Weights of a small transformer language model.
Architecture: LayerNorm before each block, no position embeddings, biases, tied embeddings, ALiBi.
MLP neurons of a small language model. Each row is named by its layer, matrix (up: input weights) and neuron, and shows model dimensions 0-191. Each number is 128 + 24 x the weight over its row's rms, rounded and kept within 0 to 255. Numbers have three digits each.
Before each neuron's rows, "fires after" lists the tokens most often just before its 100 highest values on Wikipedia text that the model never trained on.

fires after: "1", " |", "2", "3", " as", " and"
L10.up9:152153113130107106181145161142118125113154140147097126127117136158124136091120146123103132124129102162130098129106159121126150147107105114162149147078097174158163176144104139161163160093126120135147131140162115114127143082143135158121127100107156141125170110080120108112136111124076111142123122133154124106114150146129095090142158094098150109131141105152134103136148142207138092088162102127114108108159075160120140150138130112107136203091108144112131131155139155136125130094138148112154160111119072111136136140160125123094120109113151115141118128124126137088157118087154100100

fires after: " |", ",", " (", " "
L6.up14:130109104103097143132123099128110117134124101122153142157113134108152105147173100105127174113135114139155142153143135145111145144129120144129113136087128123138135148136088170137095112102122172108126134101126079158115141112146133087122140181148134087153108132153129182109136110101128154167078127119158085122117118142133153109171112120115170156136135146098142156209135159123149151121140129169106082108104150138069099090134160119110154153117169141146121114118179129131141137097138095120161117123115103102161122125122093159152143135146099161134144091151101138096169115122156101156

fires after: ".", ",", " there"
L5.up242:169146119117127145126174097148137145122127121130136153114136143130120119157177106118131172114115109093125122114154109122142112099155107134131152119121176123113097177144113138142082150112137116136105145119122096109112133113131091144140101137069149132118112156131085160170163147119145132116095103137149186122124146123137105142150116168100131171104133086137143150127148146140149102159147102112138145141103140111075162169132145113122121115118158179135099081136104112103120131121104083159145126154158137153119164121101158119163101141157096133089101129102143177101113049102158136145

fires after: " sh", "t", " Sh", "ut", "at", "h"
L8.up321:123143137147136170171126209176107175168162149159165122174134141124141102120113144104120135145088121135147127131101134135141139109173111130130165116077129096092114121127115112169148099117164143062117154116189098136106128121114120102126138151140116120124127134129142151130131156102125143116142142086143144107110159113139079121122156147115093165137101116144115139143119111139111139136105157159114114157164099164136110126122104141122121118109139103136119164099089149111108134143139193137093101122109126132078083143077149130116115147102138121153114112115097138128120129151179091153

fires after: ".", "et", "°", " to", "ed", " ex"
L7.up232:105138126100120145127125133159142126161158125109131175115126147126136127139133135146151140110101153162156117133139126085108100114127120107168161158171114099090136117103115127167145156094131094090127136156136114149143157152128138125091112169136138112170139145142123102145092103071112093161073096112119088131116103150089102143143137138170151125077176116153143088138151119107136119158150163138101138169108093130144146121107157145157109086092143126162124084129105119082135131131072160124148135148149118117101088129116138135134150104103154134142129090076097137110087132160146121149

fires after: " is", " was", " ", " have", " became", " had"
L8.up220:161135143125126150136158135155090196093146139169118084161161124084122138119146136070113104117134130145119097124138145122127148119182123128138118135099108122160095179130116132147133133123157148084140112143146156132085126117144125067160145154104144092111133153120112113141141125108110111146120099122140145081144129159128137147144102107150066170143110092153100135164131154121137097144148130164120132100127117136110170103168172117108108083094166133123107098168137131125141168106149131140126109117108097149131080114092176126113093123118125144123120126122110149094128093105153143164

fires after: " to", ".\n\n", " ", " at", " (", " would"
L6.up179:160109143131127130112156139139115177151185072122153132120127138151121094171122096099115139132168124115127135113092172164084127140125117154147107119107122120146138135140130078149108176112091136091101134104143095160117114134126092116172143180148159124127099105139100166085158116064082141166114131124132173102121143123119128175065111141146115139159130109152115100146111130142123143140152159124119152100114087162156166154137151116112089138153121143151115143117114149112120132086091145112136117153146129133104083129131137123140107161135118137127110147093154132107147137104159136170

fires after: " Republican", " Democratic", " —", " votes"
L5.up114:154113117106128146077107116092156096129121107146114203138116100090137149103171124153155127126112144124113154125183131155134131160104169122123163158125105121114125141115145171111122154097138090095151134129129122111138164128189128157094149138128134119137098124081146117134119167132176095135119122124130142084097127158095127108150121142129122164100157139136082159136145127163159107140119151154096126132112093129139130123149107124180102142138103097156137144119146115121078137130122106116178135147091101156076094172125127122142157167072158137158111138105107108134132106117143138111

fires after: ".", " +", " (", " to", ":\n"
L6.up104:157130098118171091163113141123060158173148110169153188155119122121177103150144127108116093112138131136122128120139141097081127136153102144138131095136113127146130143140149129161109158127136135091082118101118081128144136149133122123151132104142121133149143102107133126146133160159122086145087110114118181115101123161137140151114114125136130141119136104154133139142152127116124156124165114144114094102092094070119166124149134128146094163100108139127125122133133133061108125133141132161152117157083124173087117152099141119157105156101128157135137187084126127121194123117156134132

fires after: ".", ",", " to", ".\n\n", " would", " in"
L6.up263:166136138122118142134175145120112131139116116150160117144110176127129127194198123106098113111115099102138100090121135124130109152099112142083097161083116160127119117105144112129123146132185167105127145139137085098102128129122092139123073113110134128127114138123131163113161146087135165192107141149144134146121123130115116162096092142133166131137125108102157150149158166162142084146142094124114126080091102189153114098116122120131154157148105157117124134143133101116087126115101138128127107145155127091114119161124148133145097109129128115144128138084161105108143099122179145138

fires after: " |", "6", "2", "3", "5"
L8.up35:125127110103123125181131135120100094105146138139097144142161131156109129140176119127114168157116148127080110157146100090161129124124126149079095125109113154112167117144130188147098114142123119115145135136125121096135115133133133114160134100114139147113138145105170164120111086116146118149146117093142123137093108181159128168110167079115140154132157132163140136149155145119131101122111087130124109076096180123121070111140125080100184157158122158156151108145129154140141120123129065141173169130126104138143134110133140128131140114116125162116152125144142190130114083104122139116

fires after: " f", " b", "of", " bel", " ref", " d"
L2.up330:173114105126091144128137156132128121110133136096139167142125132144084165135157168133148155095111132114114134153138149127119122133136102131136186150153130090148108126103126109139095131132109131088127130165143127173148139147152190160140184121070132139138106195146115164171102094150124108165078092128177150112096147088091113073128138136153129140159129092104167150119112151113140114138178159119110132123098093102107148121140130137130118089128161098105150125114163130119118153105112129125098111161131139114126171095124109124118158112122108119094125132120123119094116123145095125161

fires after: "201", "202", "200", " |"
L7.up45:142103133096120101119141163125175114150165064159097145117141152146162102124152094084146138128115132092155110101157158119123120133104135128129116136103140138163121084127146158125112110120141138166092093120137109124093178161131146125151126088069125133167127131117083152100124100116159148151130109146097109110131117133125150149110158163124110104115124140140119106152142156137134139172143136109121100123141099073115118169119118090129123159121108212150133162119140184143144136105085115173159129138114119126140123199145111119119089120127121143124110137097131120093140104114115096114

fires after: " ", "199", "202", "|", "196", "200"
L8.up343:125125118113148101149137129064138089101144140128151153171082188169140083169145119063092146139106089128113147132135141088136109090126093139129094121130141115100111133142136133127096109161148135105098130130138066137118161139113142154130137106130135165121156125142121158131139112163127131150090105141097131131137121149126102141122113132110122147131131145111120120154126153193180116127152110174140129117134101145112082139101133166150126193116101133179143153135093146112086140142097128109143136168127132111135103140093103108119122114115131158187112119090128161113104145129135167120

fires after: " "
L12.up191:134119139120132145138116047114156149074144139161136109102156157159139128104168079108172109101098137124103187131091100123188091145161144141168088133106130114128138127096119135136113161113161134102127114109136091107132120118112140119139148129130110134106130101130121149121102156153117144076116125125136155124153137125088123135109130118120141183146168108143098148139100164138110091106149113136108115121120094149140131101147131144110120118074157166168137179115133139100143144123084094129166072152113123130068154128161126161142123121122122101126107142116171113116115110140138138099

fires after: " d", " f", " Sp", " ch", " St", " sp"
L2.up89:100128123158140141132099141153124158132149145124109131147115123166134124147133122153137122123089114146131124136134168138136094118107128106164102125129126072142129121116075120172112108117115131089151130131135115165115127158147109114132170149102123089127157143148139128101109115128131086130157108107143141153139139110095141097133118108114115166190139104132136184119170159180121118156145139138158144171138079153102110128104188114085083089125172085105118129103133118117129136102090139107063102136132108179147113149094104130147100124135165091117081094142116132157149158140133156111

fires after: "|", ".", " Democratic", " Republican", " "
L10.up20:133104160092132093113110154078114095151129110131168142177102179154116114133144168101113144120093123140136115100181094138141102113116087100143101134124121055132133156116152107104124149153137114093082116155149111143159153131109130119128145141109162142110144114143115111132130130107151160159106110132133133100155081147085084127101147124112124129090167146106098128144114116127116096174164117126102119130127107110120111094148093113119193190122113114166107118130144096130103134118144126126161152138165110104102111122103156114149166171137127130124120101100132123129127169155142129169

fires after: " Sh", "an", " sh", "s"
L2.up243:140165080134152137150128173159118139119142129156094090127130136115151084149109106141107130139138090140147157148151147103121157193112121140159150155080130063156105114110133130149155123101169072101141139148119107108137150164137154101143120147137151172147140123141151137149144147108110122122110131087120141148173092128124153109140160106151070139129122130122123135110160123121165120104153141176122115127186102119109131072142160119132107106104095107144118136138126178141128117134175125119140103159091140174124128135121147115115130115110167093128138081120113134107101113127169084139

fires after: " ", " an", " (", " the", " in"
L8.up383:129144133133128127110174134143123129083121060162138119126172174116158105146163127136150158133145099122126078133083176128160142102171139145124111094140133119159095123119103134142140113159134135091100098188121110140089139137140135130150126156095147104099136119140084168123136105117135121117121117139126129143156127137109134171124135103156140139144117148115131137165128157118151113136162104120114117069157104090107119093132125094163129161095130133131168153095096121148120124135075129135160124191145103131126130076159132114104198124123098158118111142119118142142130087081132138134

fires after: " v", " p", " V", " P", " G", " g"
L2.up108:146139158102123166118115071150125155128170130110125163141157119122129118146158118122108172126110100116119137130163120169142121183129157109166106096104140157171188114159122122105088149135124133125143165154124129128113107134100100117122123183083118075110115171100111128071097104097111084119120088100114116141117118167156096133107156127135100155116149158084156156138118153149122124160141128086088115139143160112127149132103123130063141111139189157131070120135125117121114163110122129133130145128135107130128136095142137141151116094120087118133136114136103135123109136128164129153

fires after: " ", " the", " m"
L9.up283:128139121086098150178138123118118134087149124146121118151095157155117090102160144126112164103087176119111078117094136124123113143174147134119089119124107130141106153140123107181115126110133150126138094160203119144112106131141109119155124129107153130129172107141126133114140084155076132141118118148107105112120104120083150134157132141130129141158109161144161132142110188129175076124169130115078136102124133166121136081143138106120175137133130133116112125103124128111156148097119131125168124138144101132143156133109115106108122131144121156147098078174131109131169116068113158107

fires after: " p", "m", "em", " qu", "j", " P"
L2.up29:076145176130123167101101101152158150150130118166108147112175125158106124080130135141150167123122122149137158137118149117111095163126138101123171127120119148140148141129114163125104183142120126125118132175127137131150109150152143132154145151099142100125112160119153139106108140113093126137104082098156155132126133157108084123102162072136090169104140107100161191121137180129106151138142146162125109166127140154096154136115125147090129087145155156095134114181162122095109146126131109126123142125148118155143118096115121095117139112142118136087083094129137170122099153089108117129

fires after: " U", " ", "U", " August", " October", " Ear"
L2.up106:165137169110140166112127122149140112131137089153107166108133124100126136148129165122092112131156113147141089133145123165124105149167148159108104103100121091132121063104129105124118177134131141153147132109109145142135126141147107116092177102129101144158101131107134148122158119144139145125121101159133103129108131170136096128110149117122141110147074142127154124131095120142111124155114128162099163097087097122181121114133176093175107138121130129099096134145119196069134156085100139152155138131113118150129139099111086173171087127125113132150118138169096084153127150130144150136

fires after: " ", "|"
L10.up275:126144091107108107133135123114131153093161167151146129151076115116136141124150120093129145129060150145091140130139125120148110148110172142116156126128152100116126107115146105136185138141131153117125084144146105119157156135137141142112159141144137154124125141160117102107144138169095137165094130141173122124140148141121094141187152127134107140106133120131185143144053119121128091114120119121146120107146125148097096134114133118134162103122133159098141147092182126110125165124103169158179173129121129132127095100111156179146135085159141097117134102093069122103123140124094105156

fires after: " ", " D", " U", "–", " ("
L8.up229:158138156158141129097146130150140144107139151106157150155089093145165137171130118133117079125141144181143124119141170163089109109130122107198144103133154118159115128133117107138129147130140160104081156111130116180099125164126126109121130138126084100119095127119133086106138162105096136156116111162109114133112137121105125123116110143136113095155141120124165116137107132163150129176117157137149140128129103138137158101145159133164134136068120149102144141132101147112082180097127170105134092136160099133112098169105134155164099115110147116131169125072137093115170149148154144127

fires after: ".", ",", ".\n\n"
L9.up298:127112150117109134149158111098161147114159151138094129145112157138126088147143108122114115121102151117104119130136114120130113075142114111123150138112197126129089114141126132145100127116116141124130132129100122116109116170116101120118114102076146065112118160112113149126147139142112142133106090180134160120108112141071129123099089145117134185116101122133104138178114139156147114120091112095106113105118153111134142115130143139162141161105171200151140109125103133087093119095120111126112167159119144125127118141066098098122108222149129157130114129111155148142121113105102150116

fires after: ",", " ", " |", " (", " un"
L6.up202:143159126122146122179164114134149145088139130099125123151122128146160125140154116127117104128119105133097130129156122114113143141165161152138097142074126117178150142116132090091077150133169160114146172174133129121104083145115094111127177128109122109110114156118137131114114113133094141153170071125130111153156081112162095126090102119126116171154103119092128145160129152127128099136170089085105107104143128160101137121147170114131173120112153152122119091150123143124107191108151139097129113145152127179130134087114137152135115096111112135109127133191118099109112135134131141131

fires after: " O", " S", " s", " at", " "
L7.up273:166153117106153141095123131130153178098136118126138112133163125144125077154125145121159141129138089123132102087057132160129077143179135123137114103091135114153085169165104119129086140116141139122108123140084107102155126146170101088133133128165132137122154106132134120050119137117131145137110136120123143105165111175096138160117120113135149105119109121133151135166130142145180122160147143155097180101116087124086133100157169140108133130114088118112083111120138127127115152112156136109153080119125082131131122103150133147104152099111133095132124129154097111118154117143150137163

fires after: ",", " N", " B", " ", "\",", " n"
L9.up372:134140116115130078133180113094093172113137115138156142105114124156136090154129092122106124111128114153117130085111098155145116145145119156163099093046138147132149141133135110133094164135132140161153109142136139120119125155134142104127116143134143104141114158108173124084176073115118138130171150152141183092127087133115115091134074159145134157156128113125130108140081145127152159120141106167120148102118107162115101151116131129130156108078115127116089119174117121127145154124105198098132107122130129128147113133127110140109091136145141108152146135146114104143151156164144173158

fires after: " p", " P", " (", " m", " M", ","
L2.up207:150105110147126149175156136149122122176147105124167174151155117116115152087099065144144099094149122102103144091147102099101108160107136149127144145154145114111131167118107134149093149113123118135139142183108108141137133106150169115131098160100142121128153124105129141109114132125142139126122124095127119165153115165141120089134153102107072172129172114129120176163086162121099152149119135157063091109117163104097132131120136123079132145145145161150140095152101135117150099118101118077128099091127146150134113131148169132098122083133130114113093096135150128132123159129124113131

fires after: " (", ",", " \"", " Th", " th"
L5.up371:157133112105132105135132135108115146120135118094142122151126122111148089130119141111101147110095104172113135156143149122114105154161145131150161086086184130122144134139124133113085143129137158137144165177123092149125127119132073071160147148127119138135123103124107145130155105109120128163099080125134132136138120150148140107106115119117136143132087152128095116144162137147178156134136126111125133063128157135115135160121163082140122106102101086150110099168169106098170135132145109100170091133117097125084123135119162185140134109127125152107127087098112128105129154111201095164

fires after: " ", "|", " n", " aut", "-"
L13.up270:139146123122144124135158112094078121094149138109146120153105160129119117097137097106131183132106142129122115123127133105112079108147141138128142143140139121133138142160127112115114116137113138106105149127156109139090163105094206128163150129157135102121192157141115154064124107097177132105107113154116154084151084119096123063147139115122126114159109150112096096170119157140141103140131127085107113131119085157103114167127163135123159177131089113132137117135151117161122114142130134163161125168123117122118152114106140156097135129092097150132094132099143131145072140115152158152

fires after: " ", " of", "17", " ("
L9.up102:154115140091116147112127116060137130133145129105118139179164164092130122154146149185144110109116194162108129132127140143131138118174113140118101107108114107137128113144126119188091137128151125107113096132148093147095133149141119105155109129136093104105104132114086139094145065144171145089122150122162116094122115116133165127136123115157123157138147143117107116138130185153163119109151139126124120144109104119081131106115128106131117145143132190147126129113138162173126126065104134125147117140113105123084133087111128147121149143144127116147121094138125067147126160087117182123

fires after: " ", ".", "'\n", "\n"
L8.up165:184129104106131141130164137108131100172130117157128105159125152139125074137121092149124118132115140123139089139134124078128093106121118145124142124123136101085137154162128135139091120127158144124142143118166085156158197156152124093133176058109133106130173094097127152142133122105120094126106105136122123118088118166093106135114107156131110134129142125137103097143096134162146110168163141133097137123108109112150190137149187106104121165102126150120171115113112141099124135145093154153137127142117118111062111166109111148124122184126137129131130086105161119106139129118126127129

fires after: " ", "0", "1", " -", "6", "2"
L2.up353:116125107098094111129095128137096127156148098155130142135130115084137099132140097088127142100119109129137097115122126111145110174089132141163162156122117141119138102153149146174101171118152131081172128159170113161108123119145124122125079158107130095128182110131090162101151111125127162167085087126147115117092104141124138144150131140116091163108102101104134144178135141157175125165115144143115102125119121173131137155149154098101115134122188186120141144200126114135116131100095132132155124139142102133104102143114130118109132133105134143101146107108104103111104145112179129141

fires after: " |", " a", " l", " as", " Best"
L8.up32:132168131132092141135154117104134086159149099126143099178090143137112149114177112087102147090104133152117129105169122112129136138180137172141129104060127144132153163178121147148125131104094146083115134107163116204142133135129166099129100129102130103127110101126144102100082097127141129115134136130128127119159134142162107105113111159115130148166145125123109155190177167130133074107105117126088123117142105141118143143104140124113093168121109153123144112105151134146150148137116122086124139085139101104138147100130110136137162135116094146121128122143128152094117098087148151126

fires after: "\n", ")\n", ".\n\n", ","
L6.up78:155133146132115159122183138100116181133095115091123097122119144141180092192176087123126118128106082124098135098144160158139079123184111149135108106123148130118117120124098130095100103126100125142120162139123113108134109154108123134124152143097097059143156133109128126134142121133141117100098126136189146105142164128124108137155094126103140123174122119117116123142131153173134123162120147132146134117088092125129161151156143111132140131089168165117140137114144152089105129121160126129141127150162124138153114117077160114149131114122116121122132110110072169118147094144193131111

fires after: " ", "202", "201", "200", "17"
L7.up55:146118131131144089174102120106107106107144105121107155139098160134148120143135094106116135141107114133108117108100147112097118098166154132128073145139105105143138160154147097117092137140146142108120118129155123171097130144138152127147117121077114100118170133142118113071152131108115178102109103154114130090141108123063147130162109158109132116134106165136123144153104145149168132161130145122109116124102126110111115148101175164159156180074146166126124123131131145109153171086099122142190153194113114151120123124134097184137145151140124101124118118102124129094136122122124174119

fires after: " ", " |", "|", "/"
L9.up242:158142116119132122155133120093113150144143147128127130157136154125142092164125140085119118111131113156122157146128122141145125112142095128147128131152133087155116165134121134136127121146160148052116147103150144125107123146120136109120178120093164093111186106119077116107130150117117131160094071134127117133138114132101155120090148147136133134133154109091152134126107126144177104138169130134133113096127065137154174106124125151126156178118148154178136157125095168109079149148081144092096116159130111118105071143109135169136108172117122125151126112119105109091158156149113177129

fires after: " ", " (", "–"
L12.up184:184147105142160194140109119060122135111112086142141119148133121148123107179122119108172108101092182139113115110145136126129145123156119141097104094111133144108083113124172114120140153137151139142150086121081122135148141114171133121122121133150104098098127136123137096133140096131142115119079138129134140129101130163159125091129155114125133117124127114141135143163093116133122101148156126154145126114103103106072117115120177139149155130134080131087082155135123159117118109133123143148143146141107116200105134123168107170081155108079115114149113147097090134152159156136106134149

fires after: " (", " ", ",", ";", " \""
L5.up252:160123137105170147126115127103140156133140145131103115134138126112165115141140124073134114164103163113107154146134155156141066140166131121164124086139132095139148131126154120175122103149153137144137162166121147145141145144119112107146099144080092116137125121097109133096110080106192141085084125119160133120118090092118130123086127120130121142108147120138134114143094161150134104151124122153105171117083142076108132142132163120130176121138146156155132128157151170109132163110134131147114135182136116135141087091123163177125076116112086107119137120104074119121119104150133160133

fires after: " \"", " s", " (", " in"
L5.up303:146114134090114160137171137101118154121157119131151105202173154114163131149131146097105106137089063148111149120116110106124107141162088118158144121135177131150097096102113094121132146107200117130119158145155078138087107138140108097122140178125134112125107125099111132113143109127109117138100105107129131127152117165141131122122160127136125168131133083109103147151130173146131097121141130098111144121127158166139120120145151097109162147087108142147096090145120123084089152130131148162170098094115121099116125126112124161142134152147133166109103135117103122135166084131165123157

fires after: ",", " (", " \"", ";"
L7.up323:143136098098136132105169127137137178129144138127091139099139125108143092163160097105092124126118141138079151110134130131110113134157120146165154064115161095131093134100142154122105117159158137122114150149139097135135136155158097087183119100090093130140134128137108158111132121110149146106103145120157112119135086165126140132126136109116160145149152135137130110163160178169110123142091137110115166118105123112112168130121120125140135116125171187108067137165141140103096133083138134132146131142135135134119127124145167183163084156124127123111154089135069133141155099169125150144

fires after: " \"", "\n", " (", " Mc", " Al", ")\n"
L6.up201:107122104069114167161121102136137124125105078102126139160116151179152109145132101116106105084120120138081151112128111156115099147165141144174108127102134146146106132133132105140068146139101119114139148149125105106119131165143103081113170139094142141131100138125159138120139106113148175171151110127121139147158110167126143092078119100120118126131109107113123135138140175140123115138127107101087163097130103141136130097159143146166188142087136127122090156178165125132098145094144095087138121107114078108144138118106115171173143130132127126125119123162106130170141126127160133152

fires after: " ", " |", "at", "8", "end"
L8.up169:131140144110155084134165139160141150117169124152124115126143141103110127139118085155144157120110091091117065110075119157119133101120131131126127164156101123125108122096166138122159118128154169084163113140182115156090122113149157114110120130101145054094159146107122142099150131109121149150102087140106171122146116115104154167122115163120144172124100158113130109161131143101125132145164157117110087113147103119089143182154164135147119133125125145130132187125112123121142117126107134146125150130157098145149144161135125113114154114141138154151146137137133148100066131164127082102

fires after: ",", "199"
L6.up30:133135130106180171136103118126103117143129100167143150138122151173131117155126084135125050104116112125154110061129178116094102140120116108108081101102127140135131127156099160074131164109149145148135108107114130118120165181104136105143090120103114145150127104149128138131142141108106099184118100129114187123129145119127120130100113138123159117139110129100130132125106125160140104151120148071134109103102145175095095104108177116153117134150121132140134157147161139153110128114121112119152068145134124134143141108107134131175130165158140133134130104126183106112101142158152142159

fires after: " (", " "
L6.up124:142164114125143149128159126079107138107126106132153097144130137113099103120138143113174139088089143105092125080139165126103122111144125145154116088057138128109123111162122150161121146112086107123106146175121122121137101156113150094115179150140125084092184130140124140117115135159162161121080152151130115109106144068115109131126106124101137132100155169134140121170130148107124112158157117102135117108169131118078138114157162118147119127131118159134111163101097140120115095107155172106137111135093100164146128151124113109114161125098129146102158124171124135133167134155134179131

fires after: " (", "°N", " in", " ", "S"
L8.up64:165147096105169109130121100117140127098152110117154146113124166176174089168139092094149157104121110110153119106096179116127097145127146138168139149095135106130155131140147113099114143077159130167110182173124061139105101125105118130097141113144102147107151105118149158122143138123102161140117118109110133127157148119127126108071117111142135123126108152114112143148098119157118134144154112120125132132145098183129132108112139120152168171105126120115073138109094174116162119106127167116114097137103092133108143141158144152116139111115137150115114127101093141091128131174182099140

fires after: " ", " Votes", " Party", " votes", " |", " Candidate"
L10.up263:133132072138131104147136113119129106176139127149092149141096109097140140123141113088142140119130138124106152076122124107112135101104148135098118111101129161140125151144117149141138136094098125105092176088167138148114146125121142113122124083123162053103138101126161128063121116114151165133091118130167152146119129131127157156134125142098072105093152130154130130182113193172124111121131105129152111130158142113110119164140105112131104167105117093160135139124085151126133105094136174145135157160094115142117098121126143183129134151114148140155121108119146099130139138122179131091

fires after: " |", ";", "4", "8", "2"
L8.up187:118089086085158118115105175141128120098158128110108076122113108099134118115136093170169145106125131131102122115132145117124116138105119123091131147172087108091141139139118151161157137157117126130111157149139150127072109114110108116124088140119103100128141157105121142143127129111151120128111143123141103099160123139140107146164115128121104165099147158140117119170154120128138140147077155105146121129130156138094128131136133120097118121124122158147144129135110123161118153131134101140151115168165116138162120138142154157165174111094150142148121099138104157098076028153134092051

fires after: " \"", " (", ".\n\n", "\n", " =\n\n", "\n\n"
L6.up296:133134130111116184156155139114155127143146115134111176155137135137138128156160117081117118150093120160146135143153122144121105152113114136153133087150110112150108132142114163135120080131149142098099189143125073137094145162117091113147136101112131124132118116135114144155171094106140130097125076118159100132098099169141141130088114106129148153118131132109144116121139158148134106171130082115105155115097092153149170153148161085150175136092108137137147137181152178115121147107131132137110094131144111137088110132096157141173128162116124090108118111125106112144151090083170119147

fires after: ",", "6", "202", "200", "8", "199"
L8.up359:140098098074116151087102107099137122143111101179100135121102150174109150148176098106120130132132133124126132080181130121133102114128141115091133148150129178116099112123128177159128105121148099116154114123118111126118166115088127148127101090118128120118110110119109163136170085116145112136108098149153140111103099154132131155101136150139126138117103132128177115154124153149172141142082127092128135083071146116100138135126126076120142155120162150161106119152121144104137121110085112175136166146103130126166093134096141121148117116165111158105149109132192126143124098116125129085

fires after: " B", " to", " ", " b", " (", " c"
L6.up317:155141127124116095081175087099066150170124143110152123167109091133170133163160139096108091099108132142125108138139134148105103153133129159160127146085130129129119119127116116163122134117154147146117159114144122142114163129129109135123163128153103071100104121124128099109184132116127143142142118133150137113145123115152118148104121106128140148162097112081124172147137125125172085186142095109074112053147146130127139142101134115157131122110160156085077125132145115109145107094119140111096123134143112138119097160087155144110113144162160175147135109127156104146136137099141135128

fires after: " ", "-", " a", " m", "\n", " ("
L6.up152:169159111131145130121085136100110150100140138112158122146170140141106130158140124105112148097068122101045132147100118085115112119177124148126128126071151153137166159147123114131077139146133120101136136156127127143072148134146168101158124180086093104137187110097118144086114092112134123110132153136130140159131124153104101133102139115144165174157148131108137126141096135147145100135112134139117101087140120111117133142154142128108159131088130179120120141164151117120135153115157140122152113144110110157130127116123153138100155079074117154148158121166103114109134139127124139141

fires after: " ", " (", "200"
L9.up44:187144115094153171139126103126077121114152111137145104153141164150172090159148118102190123108140154060143134136104148109131130122117135166158091115126093139133106148130153080139155136095129147103132083115141116128129115176120166155136146174151137113144112116148117143161097122134129107126134141115103129109086112073148129155135121144147164119171141138144125145136169154124101078098107129107130120120119134101120116104162120093163117149114152164132133115085189133130120130108091122131145134162158128175070153145092109141101111117158135142108129134137095136133100122147116136123

fires after: " ", " World"
L13.up37:113151095120142138149154110092158120115142107155115145157138100124171140181132111151156086126132141143101128142079136098130132096125148155121143143154171138148114118107112089125152103138126124091129091064170130127158122137129125118099092151119114123062151133166145152104093086118127132139119137129131143144153096086118098102126129135123110113103088149125115152138088173135146105117156130125124087136153161173080079131124098100148140137125136140132095136141097129111114138085087155142150111187099128132131111107140141173138155121117133076144139141166109106109107146160149165149

fires after: " ", "–", " ("
L10.up198:105173086093144181155094115120120121124154138165124118153148085092099116085161085070139120093117166140144112112101123140138135100099119138108132122122113118156108174105111156157154132130141152119154148133187106131132148144175100106105098169117132104111131130099122134116153139111108166137126120119136136123084115101096154133136099119144140163155123149119142151141116164158126115144162137125159161099118137140120124108106145143158134185121153150130128099129137103103141156079132109149113071157113117155162090139114160157111123132143135078126126075093102156106130132102154161141

fires after: " the", " s", " ch"
L6.up266:139096058088125169154158138118111113101185126149139149146166120104142090108134143139110139134067103145109128120103114129137083065124079137168106114143105122147170133117109105128121130131159121108086120144186140123128115106155107140171166163118155135143129163111122108107149165158105150145131124130129109099113111148131115156135157125140163157081132135118132141130103152171147141104137137098131165161134176157115107158151095122130146138086128140127158111118111134133137110122166157158152148090118129144115112107148102106096158166093135157099117099111145128091125144138112143163

fires after: " ", " ("
L8.up105:138140109127141134134122140131129095163145141131143136145135125147131148141097114103095172129138128110112142127100126137129104094119167168137098140128134089135133132153058188121124136088117128134162086164130133148099137132153132122166121118103132132116177074118129151100142118146119139148152118143106127158158095171098109184100087153112105122139142127148095155159105151093121141111130156144166111143151105121091118112160097126151125162109105152137116135122126103140129156039142135086183127133112102123102139168142096184138139143139173168140117113145119076122110143124123147111